Weights of a small transformer language model.
Size: 7 heads of 64, vocabulary 13604.
Architecture: learned positions, tied embeddings.
Training: 294M tokens, 8970 steps.
MLP neurons of a small language model. Each row is named by its layer, matrix (up: input weights; down: output weights) and neuron, and shows model dimensions 0-148. Each number is 128 + 32 x the weight over its row's rms, rounded and kept within 0 to 255. Numbers have three digits each.
A block is one neuron, or neurons of one layer that tend to fire together. After each block is what it responds to, as a language model described it from the Wikipedia text at the highest values.

L5.up322:147111088140065147157142188110123154106155164209142165161095170146180107132127119164199075142140098118140160180105166093130146064079115052144093118168100127136094186135100151116133114136149101133099119131159137076138112104120093129112132111108052127166112121156114096127119119165136116141097175161094107170144106100139142123150121151067123104145141123074138170163127125134117119105154123141174135100097076187087166093131160110103151140071103136130
L5.down322:102112120118145137124134157087100139087093120138114151119087128150104134134128080125091134145184177067054081142098146186126205141147066120112148140101105135054109123139162134155236128204132123162160170136141117162088165138124118108172102181111149165115104089090146114128123138173131176116132179192109123110109170135175115087110138153095186143130146186139118063144175126096114087145140084075123107127134102104139175188120082135144123160145094118122
L5.up425:106127121087085158132054147133185118146165115154138159135105158178142177148132116143107173123137118122118101185071159113046129116138121115148079104154154144059074135116117150137062122104158114127116142119159155084147147143088078117142122135114153122185082128099148122163157118130129130120111157071141134164158116116113165155133120175118127095149148074142153141150125143080127148093157137150150090076141096073144124158046133088116153144124109107110
L5.down425:108167104107107150107109088162142095113113142133149151187106117069110135134155123192112148077128160129127067116179175185079180111139158148096178163165118138125128106134095118102144078168120104166162174128102095162148098089134153123125145110110134168118121133114077058111104150105106097158179139070114135166130130101161149191152165127130129150110139129121128115127112116117080103147125109046115112184122148092147108107129149129138140142143141112141
L5.up966:184166087118114112144087159165170116133193166086116176161118122152139120172115144141088157111108147146151050160139153113075132082147149110137113090162152145073180082144126157158128128142118089175151159133101120108146108114156127122133130096096116072088072113114166124115150123172143111131102143064126097169156163143103146153189084204143120069155121203151230185155137137176143160134181160127147119107076074147052137137102113075125130163133156119085
L5.down966:085159086093137156145146120124092136129114145128147105126139121169124163118123152136117135187119120082092145092155108143171208129096111143176142149170139141093064116106138122079100110121164185155122111147187167130081154111147133123133031185122148119113124127076119160163114118141124112106133179133146198126107135094163199114095145143175141148115090185118137107178120083137072122153117116133105126169150106130115140108124114144138137149132128158155
L5.up1026:126080123092126130166142185151133154146164101047099107180139120163119122150158185189097127141160095128148161193129179099107106079064085108119154086172081099137160132080164119140138137153152093140095128158129101163128134096062149162161078124156099114127115116141097117129175130132135107132089129089085133160157064104110128141212172144081129050127127144101135116161138159098183076109149152097193140156061111141071182121154139077153116106089132142077
L5.down1026:106102123116113169150103130134144101114123146106125112059126134155137136121078123093135099117133123108115109114127104153136128139158167144132168110134134112143139134139176145127131079156163104091134094080125045051120103152162130072099155128122143128113104107063131121161119131112124143159070173172141131107170150126142149109073142157129156123141151127109171155144163124129120129160119092172080078110066131154109173154030118170139127142134113148079
Adverbs after auxiliary verbs

L3.up735:138110108097041084137072139151149159146169122157166144199121125148163127186113106130120114109118156131121146166086124082112183113155092084107131089082145131111209114139066130106141119176156129140113155129205055111126132102094166122153107168111131135195162070155096096128159142173133118151142099132113132143100126100145120147183132148088142140159141119086166159150138146110132210101111153086138165134095090100121088145125122082102176144064132085107
L3.down735:107097126102102174093099094107112153126142091112109172147124123146125088195138129139095085142156208115081145121111144110113161124182155091126139143140170132136136051086107116186173095175116121139161196100082133126129172070148156067139082219166084172158146105136151131181172119137121119096104137130113124092155092083139131134087146067077154120124126163157102111178173107126166126091175122107116150125111132089114101178097098082107114137086121125159
Temporal adverbs and modifiers

L2.up627:108139069188105078111096178140158113191167130121117106095146134123111143157194114144118111165109180153145187184104133132053112142048133094075125135152117099094186173113141146098099155162108047153136150132090113186092130104151162117173108092155087134114113042130108145082147114125143123136146170156129163129134132160154076142107124123157117114155131181118111083179022150103097148182147163106122126110109145161113137106132140106057061213116164083139
L2.down627:108114100151146074079099198105108123152140151068109140056107130148072060182147148107094146114087142078122155147094102172058026160086112108104138146128125100154127175161125169173130111149136080181142136129122112155100128110137107149106114111149051159092140138171187135143139098078133159145157161112161161097135186144165084108129158085166141090129142134079121106091111140126157038115157160093137134179135152168170144110133128135142100132152174122139
L2.up1049:102137126152161129085098114131117175134136124097123114105106127111107122077137105151065196144095183118100157143082129133091149082125088077128071103110128142074095170126149147156123046062111136106181115140081176145162124149104184090122086141120165152179143107089077133126093108112114045136156196142182099066098155071165127062114143165188162105137108139144120130165130114126113130183192100091108082128130207097137159110080105141124116107126129137124
L2.down1049:108153162137092166194113146146096169109121125091082144140080115088119143132191105086200135107115119135159072181115133082143105166107138169138122139170150155134081063129143162152139156146086076157107127125090166126137129086173144134113108138162095141127107162181093186105096135073116100118103133105150143159154134136170111159192111111107173143104113148110126114110174120140125224151076087119151148048134143153142108166141116104099113120112158122116
L2.up1152:148112068167114047132137176150134149108171086086138147098137100112104132104171098129136146134106184166085195149104103125132151144125112128087135088112084166095149181123174142144098104158116003201146065142114096133143135130178178171113111153120108121099119103065098184084090108135136119128120196146159129117187112118143127106121151087112131122114101161095164062111111119159169118104160198125104175177119124111179191107101146071122131180109180124174
L2.down1152:196093166045132084121170109099130138049134175123072161123153116107112134147141119068100142109043081105147155158117118089117089133147086117157085128131146154052167166129142123151140155200104079073101080130148106066109118120134142144135179125113164155117125137168093185108103153095135133142121140167154126124097102135091054123105145083084145119118112189081156137185138129165171182131125157169116139104080112112095177120154106077109129177179116197066
L2.up1178:182099114189134148149124130128120176110166119088101187073149131160127141069154115107112175126062177114109143160123115164174126159117169211116082103171138139105194166079148117127078094178133072110159100116090117103112101118129176127128097162139079105071094124096100183106072089116116132101112126189167116087131086076144096083109145134105133107134113186112098111141121152129105134138161146163111091143124172114120197098139157113151096208110126083136
L2.down1178:145105152105151127115113132180100142165079118214082114134095136077118141057128075106087148144121099136170055119142165137139146082071155080128127147086088139078114133225105172182105170092090174178116119112138120100100135152135129116125107150179059196127089129162157155186148143136140076128109129148165104106166132182134126131107142114114139142094144142156160127147100144074116168071104119179136188079078160112153151144105112109114137140181088127148
Colons before values

L5.up180:137092092155109155131178174126175147100158133168161124071121136166168143148077121136132163157131144152113167129087119100132103058070154154150150105118117131095131133123139129114097130126159135179149150149080083121173091125209118083052181093151112129159082154165092132118132123138120120127101125154077105150239113123145141157163097152044092111160114100127160126088151107117164138137092163090082067144160115122138148110143108146144139182128132132145
L5.down180:053091065109152145176154133130150132209112127145115077168101112117058133140121132168160131191142154141088099115110155116055096188125141169074133112101081138168135076157174130158162139125154158152139117098105149094150122190092117163087123103098086138170103101172107148180159133187119151163140148154127150156158145109114117140096070167149094079129106189210138144159148118142134125123131127128148137151068161122152142176151119160120135183113185109158
L5.up615:181105129122138134098158132187153188146162135131156150112131134137129149084209136141101125152107190104124135169125131091143170085121122127104178114147111139131090135077136141114120140153163086156148167139085099130145115106125175162159144136123126122108068145143141150112109095117101123142091112076150159070169148116051171094178112108193118087113122108162212124089163099247114103130086120121079100126152165123060114152129095133081135134157139098076
L5.down615:126106168116170131130131120096155201120126166123087129102110113112126141157113089179156081224161102135141165099171111115107134097108161156122084148080098158083147205184163162152181131094093103156180189156186142179064159055097116103133102109111127142103118155141104136124142111124151136069139196095085082119096142167093077133142134199100177147080145184120145081101122110020133079196141117120101131158101115117142109100122083128191129154158152128139
L5.up819:094087159109089144134111200157147177147117073123110171130110136208136145116124132131121147113125116114190161143039094087088129103130064120148101144170196149051060167169114160148063127166183121166104152148105118083188111147197042176104112088132072138084064170100135138122171114131126134128097174163046129187174088140135150119119094122121162137131130144167171144154132146135119161111080163145127158088140092166138131067093085138149123164071139170137
L5.down819:157230150121146155106099082132063094090139161164156142085110117084106144110120119162213101140155100134089103173219150210188151142153176169094127133101090141106183090116114161118166150122127149105147186111152147102049149133096177086167145182085155097155172137134162126181105101170066087163137106118133138070133174123150140119146163184133171108086081158124134109050116107125119112157111123151147075162126171122126135182088132177116159071151178159142
L5.up878:154158115129113154106174142143103144142113128129134149145064128136179129138152171148141157135088158115182100122132110147142097063174136153129091145120199122117097135143098089088050115117142141177206167158084160095202072063212118123151134120134123093105118146161182119106090123151134153142154137069117159103165065055129107115124100138135114059145083102111216143142125113214131122100132116065091069190114112128088163136106124168111143154134108122145
L5.down878:112139099108152133133175153163151161133111155112146075132089140139085090111117128151146154133107156117120124097175111086091116189133130135173130069067134124118171163118082108117174205125157183156135138117162149076122127094172120146070111158098173151151101181142136144142161168162133102060095119112123140128137102158120172124074138185105112122107096152102086117126106122112127130100041155123102120163123085197058109121159110097185102139147148089083
Light and phrasal verbs

L3.up27:096096096096155120100081098093127145116164198133149128114112129108168146073130098142105163100102154129095139128133119122128135182156179079110155116129112131084104171178121133152030066127140050128170100117069165095141092172159117149145144108092173103129126119116129153131065089100146075154113223136124121095122171071184195023157144154158125081112123108043159099127135135098130098142161212180091107178086151118169161056127117104099126168109162142118
L3.down27:157078119114112137149137145149109127129097105113087103144094119140150141184107091092134123084106059113159145131152104120139124183142096140126118141087194133088187133117144125162137092138116132178098171055132209127208135086127125175126145130086179163084075131154122178113048157138119140199081077121130179164134105099154109117111153107168077136118111176098121172147117128189139167118137136186200068144163177132123146170086126104078111143114092154128
Infobox colons and word-starts

L5.up24:098048095177125158111101142152124154128188112155158156115109148087076141080073154141110110146103227112148138107051128112085186121094095086069122115161086113171150177115136120144115092188117151133151112129096154165094120097133049116172144168131130109131136074137072142091131116153159090166102187154097156116098130153142157104133155117088145100119168147115130076163018131080104140083090100098078143109105170145097143118138131089099098183108110117121
L5.down24:099061176150163127120138147160045104147126142177098144110129109061109067057164141084098101159135117121116153182159114085100063136134086152095111145118119128147135189134196159113094119127127109136170139116082181136085113097090125114138136091155161136136164174063066151147095184211129155101107200141129175101143201121121071111111067154103153114148093140185138109129145125065066141194120146141162127075191091225128136070128135090156140154113153135150
L5.up449:104111088141136064105084180169117093167172123178157149134122115127085153090102125145132105144109154123118146123043089107046161135123099096145142156135081159123131145096162161116141182130118099118155168128102096117092151094149132146171104172130149102133125073115104092037210139145133102145145200154126117112095157200113163131109128134172129098125131181152186110128096168122103098142142132100086148129124138144081139147141109106103086149159136122164
L5.down449:089063208119096159110135141152035157172148095105063177104140097133152149121207144187140132081155173120126186143096149094082126148085111102110110128088133121070118122124184149132109169119107081142124210151124154097091155102150121152196136139149168093172166145082083100130152138179133116037111192129118162081150168124184075130149136130083155106126113123158170143141134124114042100143077107077134139113166120159142117081136108113117124171130171119098
L5.up854:131099088145153060098084157132108082153123137146155140112119075133123119068165096135096161159156179122128140168149140120101123157141101153103132161157081124135113180090163115105113120188077158141139130164083076121082134110139130152158078161112136096078120065110105113103154129149141106148102206177171103106085147152149156079141129082134132088120105150120137134149148170134096134149103140132088158155129061125112160123079095097102101180107133172189
L5.down854:081116138117110114082106172167043111135114118121070130110175111053113135130188199100122070085134191141101149144176135122108083103110144066060166136099129116142164160143139127107130163156101097121146138144058168097080074115113103110198121127138176132173139165103074095126143167177110137109093211100082178095139206184160051125190146152160117106145104107195103151069165147060079118141112203125119121136165130167133115140130127109092113150097208148112
L5.up1321:121088117195108075126074173146092117186130124183142132148117143089113137048135134143107126171161200113174182121121096128073137143117111149060149139137123123118119200101128117109153136174079124119165097144110086135123092104152147143125130096096137130132142039103080136113152116175149092178112209153127108159128169151152216086128141121127115099117134170146135124116119152135145078161151124129083150175120126141134123070147132117103089170084132161183
L5.down1321:114083171132119116118118169184004124173141107135088113089157129078096103123154156080090101097132195142100149135151130142093113125083149087076114134074154123122156153130178141150121163107142109138157165126086175100104131104083152154215106101101150111142179127102052097106102147164126130107094166124111127068162175143162082060149108113158128101154112121189097105159119128060035102171128120132129106172174185190137119096176135150098087147072194142116
Colon in durations

L3.up1023:129105132085125069085154118156111124109124141135184118173136120154180151176060115142110128081134196127200117179058120089091128065143132112119098121105112123069136136152089148096100124164074112160144111137117147164157140107108076101118121157143113148161106135140180138144107133097129098109099186103153155077124162116148136070090187159116153148153125141114146151122130118093099168122127121069120103131113182130118160132148099132120149105091105097134
L3.down1023:107166147117148147134107176083047109142126127135181100114131123106117121150145102116134175077139131134094135102106126141073072136160142143146157159103145135174085102146125123105157140139081092146104121086175098084179102148156153145102104107115146180081137101138203109122105104100121132150135115185163084189123171117150103169126155158149182159132131118100101112153177124113158129148127115117116144077153147121139163172125106124108133077085099114146
Naming verbs and "from"

L2.up841:121074172062089129151156164173132122132080125179132136153122140197187132143120146107180089167142153130161132185130172091149105138068155131068110145160136130128123071152162122095045084148166160071125152169154126095087099047135160128124117139072060127144155076164075114160118146134136143153076122126107087123157100089114121052169155154127119082151093140160166142171159140149117107079106126158123110142115082137104175126108119130121154165103096128106
L2.down841:116111166067114136136176130135153156101085109185084086121142128061100150143120146117148105191121193126132114161140126115125121181160168091084143122096155124089126097134099150116113161194120107138058125094066141152161136152175147083078137126130124200125124152119142107155176129144135150102090165116100171108153103144136119081118139184114111123099120153147156101103201114102113151136123161085106086070135143159158163176068153125125091118062109066134
L2.up928:161139106120100076207125130127123143181103141083149160126123132178132086125110125103134118121083097118194164190139147121123150113108115148133118138133160127142188118139205103090107152160144107121106097108166073082132112098117220139088081210122102123155121074124117102129114136194132126126127211170173108086154111155122127081165163127081142122159120181115130125200179134154127130131095178164117099092059064111094151077147134188132165132101181101133
L2.down928:119149103152097187112146108128078139133081157136099088124152127139078124167091135060167093152170136088119103118140144112104179168118103100131153080124135146081135062173114108145151165145064135114150164075129159133099113112095124103176115218172141136186120150104193129128148143106135126099082143140098112105141196168189126121114084106171115105086159172194178111118165100111140152129086167119073080093113114194179125109103133102125075159118117133076
L2.up1195:199128145147076157172193122111111127128099168143147127189137135205173104138185133109121138149138134135176142202119143106111135090155161142118159158128176137113124113148171149162087125157155160109105153151220082138189097102119147131126121207105136097113086099132156102116134108137152143144074124124147107138104103059068128142150160109141129007117122119073152140159180127182158126120081187133072070075098080104110155150153123118151137134189137063150
L2.down1195:119115141138113116155121158078084115126065104147111120140132155136180130089105141127090176063111156107131143150118157149136140132174099100149134136086100131053120077161163112130081159109078129137083114166129103104166155143104195084096155130122159094155148162168184144159117226159147110128067124146108122140193141114140083152104146114076141115097166112142058168182203128133106110129092179115104139113146134137130128156109159150161097147155111095125
L2.up1272:205094107178112091167077159123130103124146153130144148156087129169144129130099098139122191138159170120118156196156106080154150074114156106145165128146141121108154101134130139096076101179181111128111086140136096136154139103087112100160073151112114118098033102082185088147173118172142119170044122109137130150146088104158152118128103135123154094120117139098140105180173118135139114090100174098171070121076068079092147185095129144154117130111107059160
L2.down1272:093108119120074078223092179141083122141084158091113120188175118098152118138144132077092153128122142175103128102124085120115164160137130134102086177141091094112076104145162148170161141139116091174093147141160183178147183075172113084100114143135178147145132144123139129118143134136097106038107143131053168106158160110226094170070164114130208121121126170207110138151169089085057084138133088086137164130181132112114121120132119109150112105128089107114
Temporal status adverbs

L2.up23:115109100173105119100179098134124158165089181093137157154105136141136145115121107148162111112100135126129180123132143118103110138110145086147140151104090107108162106105102110077094088175104096113061177115110108118094080132120120076113152158102143120173115125151121166121163063103146117157106223083156194216152114063207161135155125136169102141111114134113106123136121126173114178110222127175098114142114083113126136084083129123155123157099107118151
L2.down23:096113109167104147109172104082113143146148196168059101138085147101198087085124155109200122059114109123111135166114060132071143149098123113174112143168120121104105082141116134089143133113096070131103122109070088152109198175157174083144126141149136124146086137202142194140220118118127161100079154075163158124141082060207111219122188116177109110114091152156171121102136140137126162151144073127149069151134136144150181121130106131126126142166079130103
L2.up1020:101102084116094187140154156161123140181129148194154150109080136149141122101150103163155152145066083106099175126121124160151127159089089116173075180126161132089143164060092114097075131116115130175157120145074092064123114090141080130145054125124103123130092116191163131125145107173132132203136151123102205127164104085186138114121157143149140111157131121076163141110139154148114122079130081155124094149138099080091122147118123167182100149073152150133
L2.down1020:117133141160073175151158154177113154163084152096117027107114128142099019089090118125171114118132092091100152122132143158139123139120137110137087147113129120135108138079121116145156135098131188155139110133121131100087133120109129162106099161088156140113106151170111122147140121164137197105091164119165168151129081143145066138150133123146124121134109146161142138109162117166086168123095078097178126135165127110082111135120086152127060109095066153087
L2.up1477:132090083093131105119186123116146140123126157168115127116125132174078129119085122132126164164133091115129114122070136087140131133124109118115154173115133138137154049098103125080041107145132162168129090140069112040160109100110109152115121113097118126116095111177074168123146096113169140134146088143164119149156165146125184086126140134145127124140107151130162132132133129183131139123118071130132140163148102079095145054167094133161137094123117151159
L2.down1477:132217069102137173139182204054139164138122158142158069115079145124072108132082118139094104147133100075118107121128148118102097156145194153147106150111043122190175086111116040077120156128127165176140134123085130053157147128059128118115135121103117125093106100158116073180150150137100159051118103084117162122148152163138162145147120118077134110118110152183171129103180164162125153157121123124114131145125097142094110095164145133134141144129107150129
L2.up1607:099101138102151147146146150192156156170143152186099157122114103092102137088098124147166143118104111113129182099126109146168204174077115148147119130164098110069084123130110110094108107100114167155114142116176118062096077151156120136087134136084116076158089130168140116125171074151158131190173148137109119093125144115153210137102137166202128125149129156142111144158095122173143168144085044154087083116164118058117124156098108159190150132104151110149
L2.down1607:097143083127168129141081115166104130194062142133129145134144127082083180096095081103172166140108125117072166151116069131094127190128104132102143159089177145145152165173111083131196177132116134122139174104125155097096127169121069154144151158100158123119143146139111119135121191168084217082149161082111133141181115128147099102114110115149162189104139155120144111081161142128091147153118126095115129158115090105149093105091104138123107158129105159086
Light verbs in phrasal idioms

L5.up102:150123164085135185084119141177132139118134103098159083160112145197093141127162163175139159132147172124199161099140136155105104088108089071069125119110138147129178162113079101120113142140149173222109113135080099156169122109136131161098114128123047107153094117124077140159120104124131103159101176129105129165170115109088169087149132153076137088170145113113100140110078104136101081098107135094113147135067193109102146133134135139125173136108183095151
L5.down102:125170151150142174157101073101068154133136162142077109077101134126187133106183117129157121134119106086123182099130155147156197119166150149147130167132081121104102101130151125088123129125121090044133178152153208111087137144107159156175168116131127134105080124191167142146134148188126112097161165211114187081120133144109153113199162131132162140109132141121134120068112125106083117164162100138073048179114155071154118142146105104121156105134113124168
L5.up734:185112101101095146113109152246141149105162091149113113127145132170105127113216228178089150123128125144171120155136128133150105050127113082075130095177140114104158168060087145175133125125120123141148080093126097156144096124140117180139084092143090118141119114121093178164127100119132118130121160123071167167132097114121136109137115122072099090136120119087146131190097113145108086082109148110127121147126127128095159185101147061138098145097127132146
L5.down734:134088148145130175108108107129118151123106146187143092137114109114153151151189076186173079102164180132139187149110104195164137102167188134136134136101098138097128124166154127127126163133132127099175185130112097136062168150115136161179145135169176088105124148118124113100158135155145118175190154165142136117094119102108150137173089126169139153085129118085090092058103122128076085170159124086153040168074126125169100117190099085105189136160107083158
L5.up833:129134093071088134120112118196131158103117092133097121159135131186146166107211165179128218161163107121145138140182128125137109144092106077090116083121079108160222185095098117144162102185135132201136062117112123155163084126085125164107099117142104109168123147122102179144163095122138092162104134120094138180147111113089158150131151101052124048160135118100165098127111118114130088068122147129179080170084149092106145181102125116134138162085159125144
L5.down833:129105117170125154138102072127086153094059142144102096127086118110187119071134119170167116108102106125130159131108135141096154073090150113209140141102064127090115112171174126095147155117129111043135172133133102111114155106107173149178180109183121139085105136127107113145131179160141096082122175176169156092122112101115138129140095098181188180132151121080125163018152122122075133140147108130093029167099133132127144122139156086093170128158088152116
L5.up1727:175114142048136160129073136214192165099146059168137137146140142239113099058121183155073120206136125123165149115120173171122149104091077062100122164157086114152139128113110104126104150150131138146165098114078131133152071114145057152096141103148088106140116140131087136184152119125129097188061142188115120185098094113103159052167131120075128109148134144138141135136141132170053094076121134113141129146094170130099153144096129101111139144095148133100
L5.down1727:146144130146102124070084080109113173090118144126107063119119126134123156118140112177077070127154154132112170095139104164124147079169142152137138143106116118080145125142116132131150172178121148125152174165150115104095105145114123142171190117152172113104104124109129123156128174087139098128155159165133202090090147104114130088146146134147150162115129147120102077121136135126088119160136105131115061181121178125163087110141121100124186162163103103150
Passive past participles

L2.up1186:133146166094083139139163119141123095103150200122182088171119131208162163213137062143155149227163129145143135094115124084134157115132131158126106113095100126122114131144152148186108096098155145126135184145100168174128164096065062137130085121161101102135070108217075105123141115148122133148132100103110112125122119057127167100184130102084148081149144083143111125126131115145056144131104241098122121133120119171121153091159125159118112192093131126088
L2.down1186:147059223124111130099110148080117122147046169105163109158158113087122100144216060177117165117122226204134169109165153094132134150092173132080136136099114112158117093136183159047109080126141107173122170134123176140113148137115123129129075115137106098093119163109090136133140120128114135045153117153130078165139142094147132131132137180118133150134158099155089148130192148055100133132185112165117187137176122130106116198157131091110153156092089114123
L2.up1318:147141106150164099091128097133072125153111147116154102179113124204177141199174055116105113142154126168171135195141102068105135063094178116078114154116135139091174126166113120113081092164122100138118131129084121126092113113135102141136123171131168097152093113175116130139186115124136118157154177075140086166089108068094145098134123157116149110105093133148119095156152150081116145192149135158097143181089151111140131112117116139126156157067120127137
L2.down1318:096108168164112169092139175056114193199043134120147076118149114103090113126141125138125173127081156184164151111146177095152155108062158108107080136138147110170101075195130124122106125152135124128101126114111087172110186155099163157184130105146100100100135116192094142097150127118143187058149165150177102188120170058132107155093136193112129174136153160147115125115211159045139130168116123112091156102150134155087136139112134101153151141123205091144
L2.up1386:057134131090140139109152132149120130156049153144166150128117127146160184189042147130125066116184118201172204123110102059116121098054098104084080123110159117049174134146095132108072159205118099081102109111037115167094099032135105112102125133161104151139116097106118163128125133137138121166125228106108113152171123134151130088095098107134169149150141131160105081104131149111101163097147097172109086168119159091090149114164132160100162145084114155155
L2.down1386:125105158121175154158129113065064120132184156149181108148157140119133143159095100154112141115175157182148189136172141110129140098086103114085144127143151112091085117167106095073107129105109148132104116112098158152114102132129086119150090124147119204085116119146111113158113149098154156134061145153126112138117207070181110170117137128104167172150172145135124111088156164099191140174164101108066153094135093098122178124082143117172083104126164142061
L2.up1448:168099171167105125127130140128081128176114086084148120164088115138076139189116120120131087083147096140136192168056104101118163113049096093088177153129132119139150085129172128136093099219132071166064120098122141131129157068102129131193109135127110128127112077117071139122167071139160067162161147093160120192129119125106167138149121153141109105126113177177146057172086130106091134130186078132088146110105145117100132096099125126131134101123126161127
L2.down1448:147167122168176157148097126080145149146079046149101097183157114068083098122110139118108184074136189178132139097130206141141164159043123103143201099108106140159131095135142152133176126212100108148100145102086104186093157170064134137154123105142153107167137101104122164157089088114111149091116113139187107095111182120159145208105117111082118144124056131084108091096187137088108138152145137073129154100162123176124146132112110084110159158160185134145
Naming/appointment verbs